Weights of a small GPT-style language model, trained from scratch on English Wikipedia: MLP 576 SwiGLU, RMSNorm before each block.
MLP neurons of a small language model. Each row is named by its layer, matrix (gate and up: input weights; down: output weights) and neuron, and shows model dimensions 160-255. Each number is 128 + 32 x the weight over its row's rms, rounded and kept within 0 to 255. Numbers have three digits each. A neuron's up and down rows have the sign that makes its largest values positive.
After each neuron's rows, "fires after" lists the tokens most often just before its 100 highest values on Wikipedia text that the model never trained on.

L5.gate420:107129097168089123112110106041127129060128150123118177108161132117153143054063112150143123136180118106122146116049150162138113137107112139173101107131119120149116140137120061103136115140142125173146141152071086136179126128112131086164110119147194173124118149096130089168126163122098128151
L5.up420:130112097149105139084124169091089168122126149170131134115138118108131108074106182216144098149161099141123169145141144150105131104068122169202069085115094125149120092132136096134084115125093178114174132145139038130175132142065163092108122122132153145126151115133105124143068173124103102134
L5.down420:110145119112068102117100172123115081113113111112116158114065125059072088135121154097072102080151106141146165087134131162179180093143105133134120113136177121188122176124152080158114079130114139179145149121097147133099188121185104123129169159230093161159116077111109103157131186139170122102
fires after: " | ", " (born ", " (", " in ", ","

L2.gate221:107135074170072147130125141126140141127142086120108134146128077143153114099074139105118183118106148162137189194079146138087088122171115139120101150106149150111179115040154117192098151093096136153206119166179047185125119181194146125078154080149124138076110115125135092205137101093134137150
L2.up221:107132108169113088138137156087095128155153091192148128108102109180109128106137137154139251159135119198148141132129164095104109160151109130143039145138129117141165116093155072178121089131144152102156083112157092093082110140140135111081146109173174108131123075082128144108107084141110113120
L2.down221:174128100179183114108127154113098132129167094195173092080093141136067099113125137178139201140147091164195052130139171093108103192112133113147086153149137110152152094107121085127127076092179143119147038096141135066066165106082132072112149134184202095174117047087150134080080082156137107145
fires after: ".", "\n\n", "\n"

L7.gate433:125115130117111113104200175135137121122127153181126148124142143135144197116139119089153073171098102089144132156141133137143113090129154102128087124175154166125070062160097094102220126118126088135071209107118111123195190138124121166167106125088154118135127138152134110136185102100070126170
L7.up433:142092132101108173055168109087154108120151127149125105168113192115130145158083117101169113161146124107118142169160155145176133138094121074158069091103087162122039137092130118125164063080066078091096178107163106110211185148080080167188094112152121134130124082122093147148164103095088114078
L7.down433:123136176144135122088093130155129093109171174151134113116206137140036083156129128097102133123124146155113197179112171140115115134163157145075184099099111179134130147148117118102012149151106145105168110103111104125072079177118100097087103088179101120162108097170114127110136150125144169132
fires after: "\n", ".", "\n\n", " (", "0", "978"

L5.gate22:101090138104128086173121105132100118155114155077158095175123119139158156167175141128115064118135142107144131187140087125161097118127181138087148154118116139109075135148199083126146101105093120106124124119216149125116139160108172147112116162083060148140138128163062086131101101102114124128
L5.up22:120106142144151098179054123166138102128106107111171130072100111136095123121158142126077136075121096112137147048127197160104136137118147138102127106157095107140114203144165126143169106136104153103131171115069097131162135131169101132195137116105120115155112077188098125156136143138109110112
L5.down22:092088113163150101123128114156110118151126116106158095228124142187122164117108148117159090077119160059116141162123107075107163149119171152095072160116129181091124130139160072126096145112191100095108138142156135116113139103133182179130162173118109115121082142153118133109084075141132116088
fires after: "2", "1"

L8.gate291:085127081173134147076112155083129126144078123158164140191135155137114145143106138100126144134132091148148085123065123200178113172172163123168102118183109104124164123106113120122133139114119113111147128103128134119181062114164096049132154086037091121069084113105125104104151055170167139109
L8.up291:087194104191136187071116121043127115148102103127182154177162146078097131118115136097130116135149077147138082099054122138166085145167143125161110135112124090138132122107090130149125146086183129135127174155154163097151087146156165138122141154063087140090123104132129078091207080136150124187
L8.down291:122111162090113129202114082142134119095138142090108101103068108115142067131125152155130097080135181117094153129197157105064159080082126067119192121093179152135119114145191169150097102139100135144114110170111098209071154109060147114118098126213109152162153138098136126127150206095120130123
fires after: ".", "\n\n", "\n"

L8.gate240:037141125127163073169097083153104113163123095108162096121068101147161092090154128118156064126106109116102095171129102084048107112097123139153148127126151111160149102170170146108157101073108098148121103140133138111108125111118152118164105162043155103148095156116106107168131068143156080084
L8.up240:113146147109109133078140114084081096100118136162133153129143076077129141146052111088099152144103090148131120125147116197125110150145134098120096104100165144188165140076144135140141085174093111175158121175144110174106125112123144161174099129149168100106069189124102124178161112126125095141
L8.down240:195146109147174138122098197151193117103146128111161169124118141104137089111130180112159156175122114144147105114098068217129137131133124138138099144125115110171082138214076200114059194170080121107188123144126137082107122161148122108160133116151155158145137056096183186107143133108162133183
fires after: " (born ", ", ", " in ", " | ", "1"

L7.gate98:128111041161171138122134123155133080119182094103163134115148144109082193143077146133079083101167176199084126119121164124159137106142126105139112130072159097112135097103125126103093109136135162093100178079141138121159154141110156148103136160154173088095083110119177101148160162124161127168
L7.up98:114109117185108082219127150130122155142089109077104081161147176164126168102101101126026089072091185169116125152109128152160127130104165107164142170098121138174087045102141170112124159157123106169052116137093178161175120134152157194155111143187132159162106056108095130117174147116103145160
L7.down98:126106171080163114073089087126164108123116177132149161132113112088138115150116119121204139130084152145136086134092060108096118108149131112125125074198090130119122139134129120098097155138067122121187166104174076122077128065112185127112105079121144153138145114158178134159099088119141091141
fires after: "2", "1"

L5.gate89:081132095114117131119103108104139148163168133174091105141135189102122135174036153106147100092152098095122067082144129163158066163152160103175113160107165113077159153158097174122187146120152104137091121098105161138161139100110089121145096081142090203098166137147168116193154131111164104059
L5.up89:112132125111125116124114104112091187127146092115126115076104160126130029159091145120156139088074153112150103173158135089166138144100112079197066139138106117115148144088130130087179184068159116147126124157105144110179180104160168119143109130130132141121156138133117077150152138112092124062
L5.down89:183113184136066138122097080134186119116102111143144151062120159133148100121132150115087102149130088168116098142128111107141112063139106087084123087166135137052128049139164111127067091165124105068202113145132124139090152111135127133094108164109066152102144125163126104118142089177112149195
fires after: "\n\n", "\n", " | \"", " (", " \""

L8.gate272:089126117158106128139111094102112137088117116066140101104096125169102144148097094110073174097086175114136119117048162087101107130128118162164149135144157115078172112115160093177148114127136112146122157104135129130082144160108072128094141126130186080168133131155144114144109139101140131127
L8.up272:095122122113103099103130083050106115102108093179123137204140182159108113117142098164104174102141078147135106165132121134123165152136105172160084113130177153189086082134115094124138153109097097151160110183096167178133099101074139115117083109160144101117162059158148068102152142154108149096
L8.down272:170131200134160113105165117100137083155115185115120128134144117157115113109152118184149076137116155112155177105098125109152087139103113112153181129089129130070185075142184110151136105146154067126120161134059108132135156148094124094168185093086163115125163107046031083183123176118108147121
fires after: "1"

L2.gate193:138170124191117094065143142145163100142104151078136186105128150154134150148114091100093053157185070128134134148152116086187117124095168103087106085078135105140092179136196112169135170128152175155104097106161102222119155154100079097156112112132140145133120122159148031126111130130120198175
L2.up193:143115120025108136104112102146184146077122165069123159151093151143172137171075145089154077111139201156123144112131106100152115097129124091098084098132138139161158145136120136153142137090083093142116100134077119167126142101129056115219107118136161134150141074195192094130142089118125158115
L2.down193:109104102006131106146090094168159163093149142155111117158135146147125122185077154121204177105122199100156118100160151160137137137083128097111103154148162140159139121109084138129125136095128075105159046140081107147078134079137159119179104119080107118155107073138150139140160123107130073123
fires after: "1", "2"

L7.gate500:143099086171167174086063125150133116098158081137142119115114189078145156123116116126055162161089161152025107085110139206148158158133165093161081149141109130126127138086160128126136190129138157079058140097066168111166138076188119085111101108137096143100164102079141186139188121106125156086
L7.up500:108133172144134104134112148158171143110108098098173162106068158124185138173169166115135124156114130142106044093110106128176044090109235101059155070100086164092137106088116146084144158143185164124145212129151150105077134138135129149096117097118156162129159120073167122112174117058051096151
L7.down500:075078098121091175167125131134120090146142177073143080072125078140172137099128143121149091103095109093136139109146160099076103100107132114155164080152099143164126152130147148155156097183089093151118118145102106026121110118145129098130153120146135157115075150120063149083130178094134113123
fires after: ".", "\n", "m.", "s.", "| "

L2.gate210:135164119121127149088119066184131147176133157114127134132078161068146147093151114102117156159150120164088098091158099167127146126192095081131099093176151074066185201133089128174090166066064078209160103161127120101144173133108118146153133136145146135129126095097113202164176143062118175120
L2.up210:136109161114113113092117156208128179133149146050101127141089166123127155090147160106090119167138098157125078130149142113101152115190128095097125124079156090142157204159141126133076102056098092170118110167119140137185168151127122148154060096124180142115119104158135124110185107095092117162
L2.down210:114095147095116118074073168137126126156141132048149127150150127104148139165120179118091125150112108089164140163149097118148119120140107169118105167059110152188100118130141130106069065092128139162070149161100124160165141119129155138097077105124149122112136134174172075098161080095102103178
fires after: "\n", "|  |", " |", " |  |"

L8.gate133:179163102092143119155131073111107054098112152097105118169148123107079156110093138172125112117101168114113169128140139106127113167130064073165168135082177143180101097143165109110131162126095111108146108150115172136108127141181089164142121118095133104114151091074163116118083157076099139121
L8.up133:166126169103167180128098080156149121133154124145174165112149104129117171089104137115133029105094104072174130123104134124182105136117099152107133085102171169138105134144155137128175143144119165129098094102074133186100133144080176133129132059166171151162110136112133071083154092155111173089
L8.down133:161087118127100130176089123073076119114108164087182138137152140133094100108146103103131117117155088126122094155155153201132153114189141147177162134193073064168163082131109134130102118162103131106194142156102112103111091099131148145048153107075155128089127122159130185090139159105086122141
fires after: ",", "1"

L6.gate306:171139145139118179152159109154188132069109171164114108121173124119149133137088102120102105152124098148143179146108199167162164078173159141108148162143119159088107215146147139102129104168125094155128108090138091087130119038138165051141100131096115184143120160170113137125119101101081125147
L6.up306:095147145117094156096165118111181120139123185138114098169108088179098150108117110110125116116152091154179125128102152205126150128119133136159105125098155189107142121173089120138157140159157063152099131089161108087175086116100165105131074094194092114154125152143058072160160126119141119061
L6.down306:151139142102166231127131035128173131092168159132093100077191116085052127115129083176098125127092083096096125150103175135116151163175099101098113066159153177126134173114132093089108138107118148137135082109135070081146053092183160085107090138124162137118066122172131091094139115137108129089
fires after: "\n", "\n\n", "==", "==="

L8.gate5:075151132203064132121118095184179116112152111149147095112098152133155127158165165138116155085095114113119137111145083185133065175101146144228156123102116126173126134092160111164149177137085091089109104094091127103095142185204117122070085147107083196133132065094158068123200142155167142146
L8.up5:127128111174086170116118135171187134134119101112127105095092108106174137157173155157130117116126083107125169145176093140172073136141162115141106162100150128184114163150160117135105139107133131075130113083123148136102097144176087087089101084129136154118090110114172176179161161147117102131
L8.down5:089123147133133118120137164071119081188141152127121131118194135162097125144117153151139120101099164158142093123062161103118101080102122083075135142113077115097188119122121152133073170137122103186170082117158068101172145098123149158101093155171159070088113150188140129154104095110114145135
fires after: "\n", "| ", " dep"

L8.gate106:101115070148151130104123114126128135099122163174105088149135118123085136161119125130118131094140081113120189175116098184081131181098101116119061156121096099138083110100134216084156127080155139148147055148142182117117176145155159102141159134114116126089142151148086146182118107135134110088
L8.up106:139156142135145114171118135146093082152116151156130145158088175065142156092151153169160118130096110149126057135141165117124135165116157086171124131142168149207084105134112120140124054095160121132108096138143124137148225105144159099125136096155111158098157148168074144169182141145165088207
L8.down106:103130122131119196103140107119131166086137118100128093126059148054147110132079118099105106100119088078133144109077122090093192124105147161114148185144111132160108151127113120079094086127086176117140121100088149103125073127084116124151101148112098087122101131192175187164108102186099169109
fires after: " | ", "0", ") | ", "7", "1"

L6.gate370:121130128134172069120158105166174140163097105078153152121158115081079161095131139140160107173118131104097113111127142118147128128136091127144191116094106144131119170116192144181114163149137130063131115134158119137094111139170151120154165086166094142191164208100140118110216193154075171174
L6.up370:120132147099127207089136125170118087143162131104199109105105139177187148112133167165116091116157113086114092164153153040153176123135147138169095187068079131133082130163143137138152151156094115106129117166113077068084105101109136091114113091189142085114133096117167121081170208128112097141
L6.down370:102116174097139115187130140152092100204159167084155095091096130130166160128176120150117079151148109119067113143161162049165195205106148121078082169060118181126130167194083135080130159128184075137138155120173093152115091107104149196123148102179127110075150081139172134127207092081167088105
fires after: "\n", "16"

L8.gate483:152101118133116098059217113146105129144188104148096048163157096151095129140115148086193146160126141122158140147159121173125120162183137097067103127165106118076169078091119088143056105135100092086150080097122180141107182156166163079112155132123141154158116159147145151089073145092158129092
L8.up483:168087129118152110142098127108166115041140142122171180062108169149139094168134078145121145144132070135169134172126140118112106141096138165148151132114162097141122180112123167168136104185161161146133168164160161096100170080143146098106071182180177094152137151103112130109117157159109125100
L8.down483:133152099107161153071198102136143204243154155116091145106111129099076117102135160127159120119131143143145127078140074078086120116092076131173122092126133135094122136100087114140095089124095118098093084174137117134130183145126095147186161137084132108139093171141153097105128107150204097141
fires after: ".", "s."

L5.gate438:140071118150141107108096059139105167154179124110197148153147115145133149096115141152094137112179144132135137122205074081146170129111134138155113146133122116183153093123203166125147104138146165087153114104086166163054116144176148149147132131098113141183121151059101111122120081088113156136
L5.up438:132148118146168054113125181177102125140171150108119129132131126133198111111121145072177098187184124210094138154122111147159145139109135131121096153141161147111110092112117146127108110100161146117167125157133126105134050149126093116088111115099195132103135089197185140120104077122149154133
L5.down438:149132089134144094149074200122141083143138181144096087158141183082137103157154107062179138156118102126104115153063137122129114170113109151097133127136140173044139127132105121108105145076113135097170140108137080098140101128133089114131137134118140121110139119164164156153117111159119158118
fires after: "\n", "2", ")", " |"

L8.gate21:143147108170138138136149121117136107124122094167128202140082136142138091147070108168111215088133129098116154092147126162170125119073107163093105114039130074110120120138081092109144099115142140142169080122157118089143180112111109116131146144123131158149181104137112123166176097117148140117
L8.up21:119156175073104116142075196148140087098093133154172133116095147115136130115155097107135088115105126130092139166165122145136162183158097103107203094151142121114130058141128113066142116249133092096085078119114105141138181103126143119100119115073124129153138128107109110187098160134089177121
L8.down21:147189118134101110124183170084224165124134173133102110136157137141117128115128160142149189100099206052112090061135133159081164087133151116130096072153092179098136128078164141086127144166117104103100129044090153111142124133106119143124122114153143168114121180132102135108164132100127105117
fires after: "\n", "\n\n"

L7.gate4:196129107162154110150173138131109112128186195152093170103159122192123162105137119183162105133216140095134139092159120113144134135117128176117095141103113132126126148211125089165111161151155130126183130116120107110074134144092137154147194100087130118116116116089130101085138221114144116134
L7.up4:133127061142070125135216170185132102148102122127086176126102123110101143050148163116090166137107134124144138180179108126079208146147152096142098103143155071139076132221107138159120119164140150114148137136082114129161136134123137141171149062098128190102158143102134120141149143117162105106
L7.down4:171132149165136128130175149133144099095141163124138136127180115118141111131081094119149113148166117139202138095142151143103081114150133138178060141111145123149152152112118059140050094154140165066120133113175168114103167136120124102123164109065068164124123034080159116094144175133142110057
fires after: ",", " | ", ") | ", "6", "5", " |  |  | "

L7.gate536:105060063105115167119167152198144097116181168136129168181128110091150131134062146135125156156152097080158165148106095104166142177125112132145168117185154148109169132178116124112163138115089179137163122110134063130105149192148145077142174136121149171154142137169146154168130130082094194139
L7.up536:067138157107125147137126087227093110153147117115160125162114147159117084220147097130137111145116182159122185179100174086124080105101099084079161163178134123080119119132160114104116092116094064127111136127150199148156094166126075128108138147098111172100125100089072169138157122204119132127
L7.down536:109097130157133142113066100117168147153087099135219093161194172201174121064125075100110117130137112106122205159136140112131172138081143112136147112136176166190108171091117127119152102107143151198184123136113110155082123124122118129180135124084155117164143177176102117147167153114112181100
fires after: "2", "1"

L7.gate535:059133081131128086164106095133112107124200114139144172125160109139140132082082129127129110143159120092139100063154138130122124138100128119125203164124130128088161138115147098111168152122137108111122099121113174162127135144121054119138121150107147176123158077074128135115102139086109092142
L7.up535:160152122101141147090119137136100135111129163078138096084098152108121102129140142195160152181201129131106114139110139111104130135092127105093139141140129073137178119145126094110115148110131089137109092104121101174113130159144105178130099100156102141157135152082155098106122154156097198140
L7.down535:172064132144142158123164106122175100157152137103146153162132115153092122135139144097095155176145111130139100126096142106116141159124137115130168111197125139060200123142147139167128132155062150148154105094139120092118171173154164126112119098089145130154106135209158121137121179115075152132
fires after: "1", "5", "7", "8", "6"

L7.gate479:119119113177158145136138147156105114135151130112130192113156165148110200087101096127076128111087126187070090124105201111070070132141131125118129079122092119140137085181149180169162102122121137048155162165157168094155177142178109165138144152160142143173084135080101109121136131138164133148
L7.up479:082157096128132140103138192088158137155165139151169211132087146139170120153133170087136157104120184175131091141143144130152087112111139097115193142132170148154118112070114131138169094158152093136134157127103123129145124142147100133084101203138163103112083147091142090137137113152141135158
L7.down479:099104148091165096173083072134085092132132144087156116054105179089194106089193168136114103146061118115078137105165214150115180115132151091178125127123117122102185133136169122140133125135128119177165092125130134092094178149122120121138129087139131168144158152130071113079142095137095179127
fires after: ".", "\".", "s."

L8.gate412:133083067107128167100182142188166154149095111109089153074117116118110141076137141125114134091143127136104142129173162125132071150132146132097192162147124118082143068118058147130104128083166188080119181120140141114120157052113067134128146072091148162125110140128137129100060168120164082133
L8.up412:115131164115069098111141101076115108095136144078093162075131175111151145069174071107174130150199042166128165114140146146157158132141153125174091149150123112130177204132113100132152141105111079173163146133101088104140144050080122151105152153148108159099135110183158157113155125128105095108
L8.down412:112123103118139186158160120131118155072134160126128136148062129107085138112123196135123137143106158145106075118098162160152093119117182116120117120157113182070137143180100147093072115192203156081152120152150213136082098145142100108168098122131118131147140123130103139119144112126129194094
fires after: ".", "22", "24", "28", "80"

L6.gate43:199055079113109144116130124118179128121153148123084115147092143157161133163115061053087213139119083080166113161157106163133193100127088113156064136136131179132104155129116137128109111129174162108136131114123148131140103144164150094142152082133125117156092117145097142180128115151098164078
L6.up43:078103181109185169102148208164119131151159164131077136062122179104165181100130152068152191150109113153130139213156176135104098167136195118093180050108109097162068114144096146144077137128101153140165197120139153065133168104154140160144097117128160138104173117154158151080168101161130102131
L6.down43:135134119071123065125158103132150138086122079084067141163134140199119096096138132112125077178164118093177144148148123110111188094191159146152113218139079136104119140169118101138108096087187120143176112114109139153168101077078152110106135122098087106120062153161145146187098095096133158071
fires after: "2", "\n\n", "\n", " and"

L7.gate571:062138140143127148169115079148112102139116092089116162087143170147143171114140108133129128100154164149161095118117134153098099117140130090158100084151101161137169139125066085137151109110167066108131151108071081124181074110097114152105154142146107146146146126130128137085079175130082103086
L7.up571:175111150137167095131075155154116121128136145113128103101142136074098093124208120166071119170069151183106145142185136159123150094162121132090130097108142136103050106125141173171116133152162136093179112116156132129119167163184109107128125105161186171105172161145119113147179176055131164141
L7.down571:067163124095169142075161180085141089100113105087146146112122124167154091112143162110116135150153086128167186100142112204135139099111101161193128064117114175108136092089158102136071135184115113076125148113157106172131063091113162117153142104114109147111108106129196085182110086153119138138
fires after: ".", "\n\n", "\"", "\n", "\"."

L5.gate67:111098140116202119171160123149120124145168161100088145135157089026106119070140145092125131082159136088053162167159142184133097091159173132151196142134156155096128136167148162169175171059110134177139107160180151156106102098123142099147151069097112148182178187132108135171116186162130198090
L5.up67:099122154107146077142118172191145108132108098136125132100090085029110144124104198144134176161135129155160179191123115145201121121098095132164119085147141154121145143070091145067185184169127141183147138158155084209160146156148153132076188090113115049129152167077159164124048126104101165121
L5.down67:099160093106141084135129118106116188113078160160121148108104130069097149121092215087134094142123151123149161151127135141190111110133128119172086103146127219168146139117135116065200154146159115173180150140152098152154121104182180135100210097097124088131144153086161197130080154074108079080
fires after: "\n", "\n\n", "| ", "2", "0"

L8.gate243:186168121153103096087098100102064138157077128133090136140076170154128150077124118118101116155159160126140179104127115142106157201110157090153108140129188123171177092071160055166147164160110046175078169165100131110133124150174134104155154161187139162086128077127162124151094100155171123075
L8.up243:123177149162085135153155065142092108035117113144148164104116193163095096135140115149131115067168162110098133143109077124149129134126127136133122100165135155114172108097143177162137161169095063136098168161101092102168140091136129148146147100123174162167062140144185100100121170196096123128
L8.down243:144079178166110072097114135104102123051133129175152132141112133130127114158109067126150139116167104149126169146150146138170166073116128115111146129043123110185096110168138134156135093144118204153160126093150127200139168101142102129122210166136138065159124115132124107097139101148141175192
fires after: "1", " (N", " | N"

L2.gate98:134151129146171124115128115170106130134197148124067142141093104104142181108127146113137062126164151135062118125151109144084082066163095072091051060187092105074173097184176100193079164099140159195143093119075086117114117150102150165203153109127121136140146161104134126078106207099171174113
L2.up98:141130123131148137112153145148108148104198179116069179138106078124143192124106177189101110107144139126109091128138119156155088097182153088092098112182087108111133114153158124152090137105183122207131096135063115100125055163108151196175161161125148149132164132125141102108082186135138128142
L2.down98:118124148174149111143099131098101180145165148178092121187148074142105147131169140122064122141101173126122136143178175117161164126084161124123101164192161144136165169144146133077092113120155155134117114168100161130144080166138152208134201134156082149079170159107179091114140212142143128126
fires after: "1", ",", " | ", " "

L7.gate7:060104136136118147074127106073134108088114128140078115127121214161182094110099118047111159082113126085143172133101106148155167088149170151163127167156151163126097155098035131159124148183133108136113116092132127146160107172079098089114179161095101119112146194128067137186134126099119149098
L7.up7:082132145186052130156100146054136099091084149104048156113125143144086124125141137107116181117134079124144170122152097140157132111141122190071142141050165081083171082075127107157093130132172168090129098191123092080136106177166125162142178148118107106142143162106088138150189118105146119092
L7.down7:139119084155108150096138176145119088116154160117104132168150164126200138119158097141147121133082063102158098149128184152168157100108141141161138199058119178163128141145151122184119111170147083164135160113137120084181150171099069097226154137086075128115144124144133197167080132104134161222
fires after: "\n\n", "\n", " date"

L6.gate388:126085156119115090148143109132138094148127114161097194110157169100110144163176124126099142123149129116160169105120094173112117121147147158145058147091100126106092120180112122150180087094157074180130134130119121145138154130139098081158052098097097177118116163123157120139131197176117162135
L6.up388:106078184095117062128083078144162127124165107147115164112160180143134161120176147106115173098112098161155120150130140092117125044136106143097120139106105113143155103170074144104138130145090111134150193120117177156110115168134148111159161108088124138114108135121160179176125129101089147100
L6.down388:039058105175082088081124141106113153160156083172138143127101135130144182121147127180134147116103091140179070177175132139155066098087152090103112126103071110107130139074151129102089138134117090138127165148084134111156154180074137107090103155116159104149130156123162168133060133134143084120
fires after: "\n", "\n\n"

L7.gate551:079169116143114139133116104103164177166101185104117142175107129141138131138152138106159141089130118116106116147102157179151109125118201074164096103136110137074160199109118137171118118144135065162134151175147161111160134173122130088120157096129081159120131184125086072170148118144115131131
L7.up551:117131130173155140093164106096174227118121152132074145155118147153111156129095113170148129121116119093118096103113164181120116175094125134150057163086117145083162169098150159197149116135146074126137145151147202177137157124189145144193166099091092136152144153175126094138120157182104157151
L7.down551:226082087103085145152129148123184114161119088131134108099183064129169169070132112096079145123154114141179121147178095163057130153152101147135134155180143142141086122174136119067134150088080182084100104107083071153168020132113091106080071126133134156191142115124067116093159157101096113164
fires after: "\n", " | ", "\n\n", " In", "11"

L5.gate216:168078208103115070147090134130205129146137114148186106105098074151144103150175134159125086118156114119167141141136104146138098102116112137100105122150125156091095103176165181101106073127114127158204084167120077093094127108124121118146185159117099130138112134153137088147140095169066156118
L5.up216:134088134100151077117110106108190028064105103108135152127113119165117130094159084165142091107164095054171104134165131157141088137113119131130119119176123147129088099132122157081091063110070158153112151125099043073122129169174131106143165167114112173146072191139128106151067128150084168181
L5.down216:088122141146161093109104118079146114137189112125109148174123159124139143185167162120161151102117101103067108127162139168171145105105194146166148154179160099137154206117099149127173125186116117112122162117163131151142111142101142159132101143085178190053085153137156116135102130100191118147
fires after: " | ", ".", "1", "2", ") | "

L5.gate10:091137120107144169076130135121081151169099143206144196110134142129145108131153143101086087196137121140066144128124122087148141130144142127104182123137163162075093159060120123155183138087152189123144096097174119116120117127107114110132099108107122127211088166077140157138131056120173166065
L5.up10:064109148115129186141115106118165149157149198187147084169132138099151108169145163128129149103168107119133058160132136153075106120164083125168129136191139123096189177113113101119105086096137119057105124117127093135119135144129150100158118125100122188107171162107102100080044130101146121095
L5.down10:171176121093084110123111141203053114141150139143094084136139127137142128170157104106120105096105117149161155142148163159123156089136104156118073090161134102208122136139150132126142149192096080152113091095104088139145131135139094146122120110096090141096123059165180155135108136093051130206
fires after: "\n", "===", " |", " general election", "=="

L8.gate340:125099135164151106095165117124193163094191167159103124146152101120112081126169147136150128098126129087189163167152144132121138150152137152214155147100099185188114105132157122118150126081150115111128031143098124121090149128182083109104161141162097126097158088121124126154132189157125130106
L8.up340:113064114119126095138114135176125106159158147140136105094054163106104104153174134149166127159137176090144167094145153184137182144111121132128073146139151138118107176126222069104074117113168139128103048061136119113095163135127111100135119128120116169106165099067116106161142148151143167091
L8.down340:120143134142102161155115164146128165090212168115131073129167141156123196089132130113120160226151146170159100122170130066078095155121106097168155121136124126145117112109117145148106161139081156114135132123166182142079122115101082115171159151110117150116159096139124094146100167114138131050
fires after: " | ", ") | ", " Sh"

L6.gate251:140118130146100137106117122112155173107181114137110181061070071106161080104151111095129077101148077154194157082112106087147100094123086095138136132123135165171129140116148090100085089100141117131150123134077134145083154125156138132085137124122131138110032057154136150133126104137152208071
L6.up251:172190145125113158125094132087148162118140129162126144114109117144128122125129143098137136127175136143110170084093161120157133074138106123133066143122128170159175123118134107143078141133149115109115149126051154131137151081153134110151143125065165143128088103197107115153102147140193149093
L6.down251:201164128134104121107114157116051110081093172126119117157138114133097154154099142138119144159119182129102163084095160104100154224115198117164137081108184147097175076132135150138092161175171129117095086164139168083057109199097064077198165142141104076174177141135123130139114132093155148166
fires after: "1", "\n\n", " (born ", "–", "2", ", "

L7.gate323:164141128138122148099113124133074142072115146126128172115143138089150062103168145116161097121132123155058178110116162094159171096092132102145087124094147171109145066185155108111099187163125135132101116121130122100074141129169070164134103068073143060156184177154130123124148148087150151068
L7.up323:127119146118100124168117148135110122141108108149128124135098166117116133122082138047104098134093097117100124106126057089106087117059121160129141125169197138172182144069197100122123130095124136136139165179108029155088095143130074089169141176148151125145133096148091159162118143156126112156
L7.down323:123075114193159123067168093098166140101098130072108084121138131161144114113129129115135127181145118113135108145142157102150147125124117076126094107133105083146114128182105093195114093084155135132071092117182172103123085092148151106136128122075103113155144170122082157118109149096066172161
fires after: "1", "5", "8"

L7.gate291:167102108160174141135139167128112120103132192122183171097144067176112168108138103081110095184151139108111162102157177131120181122133153130085093193127126171088090108155109115143154041144156114094147138137094120097143137097157127139036090080081157082157137131176129074093148128122129137182
L7.up291:065153056131125151097092127092137151148156093058185157117171147151084139093108156071154059202168104094129122099099121124065137082140123141084130099088100117095138167129177137155186135127099056145131156184098092091191095165110084151167111151189166119116088147168090040127152140133151156158
L7.down291:154152090134133109158169112109141119077189101117076145132148190064141131094131087130080182092129103155053116132141158179155118116098163082184155086159116155166125104107090131119126157113084140128158143087179152140134180205071140115108151134145124134089163133157145157129136160171129091177
fires after: "1", "8", "5", "7", "6"

L7.gate472:167119180135067099119107150145133134105099162060112115120092203155156122166092179104134141098090117117164139077167116139095123103090090090161113134097167124046173135104161144141171158158107151157125101125125143149146203174140088141099150144195122160135180025111093162134173157139146153115
L7.up472:136115116101073136108145163144168125088089137167168097091119132151044078176123122111134087121113164152159152112119161088067059137162132133122120109150180105068107082083125116118115128141115051089180130143125120130118141128102078104122140128130096172105153124192137142145217151130120102081
L7.down472:104150084172136069131102127163117138133157109147164110183093084151137137119083166118113074135093080150123116114193098090118178075080097165109146199130076131173122138167090109134135155132111149144126177121153094168146088203142109188120162144093119112141162111100117145141113148147110137150
fires after: "\n\n"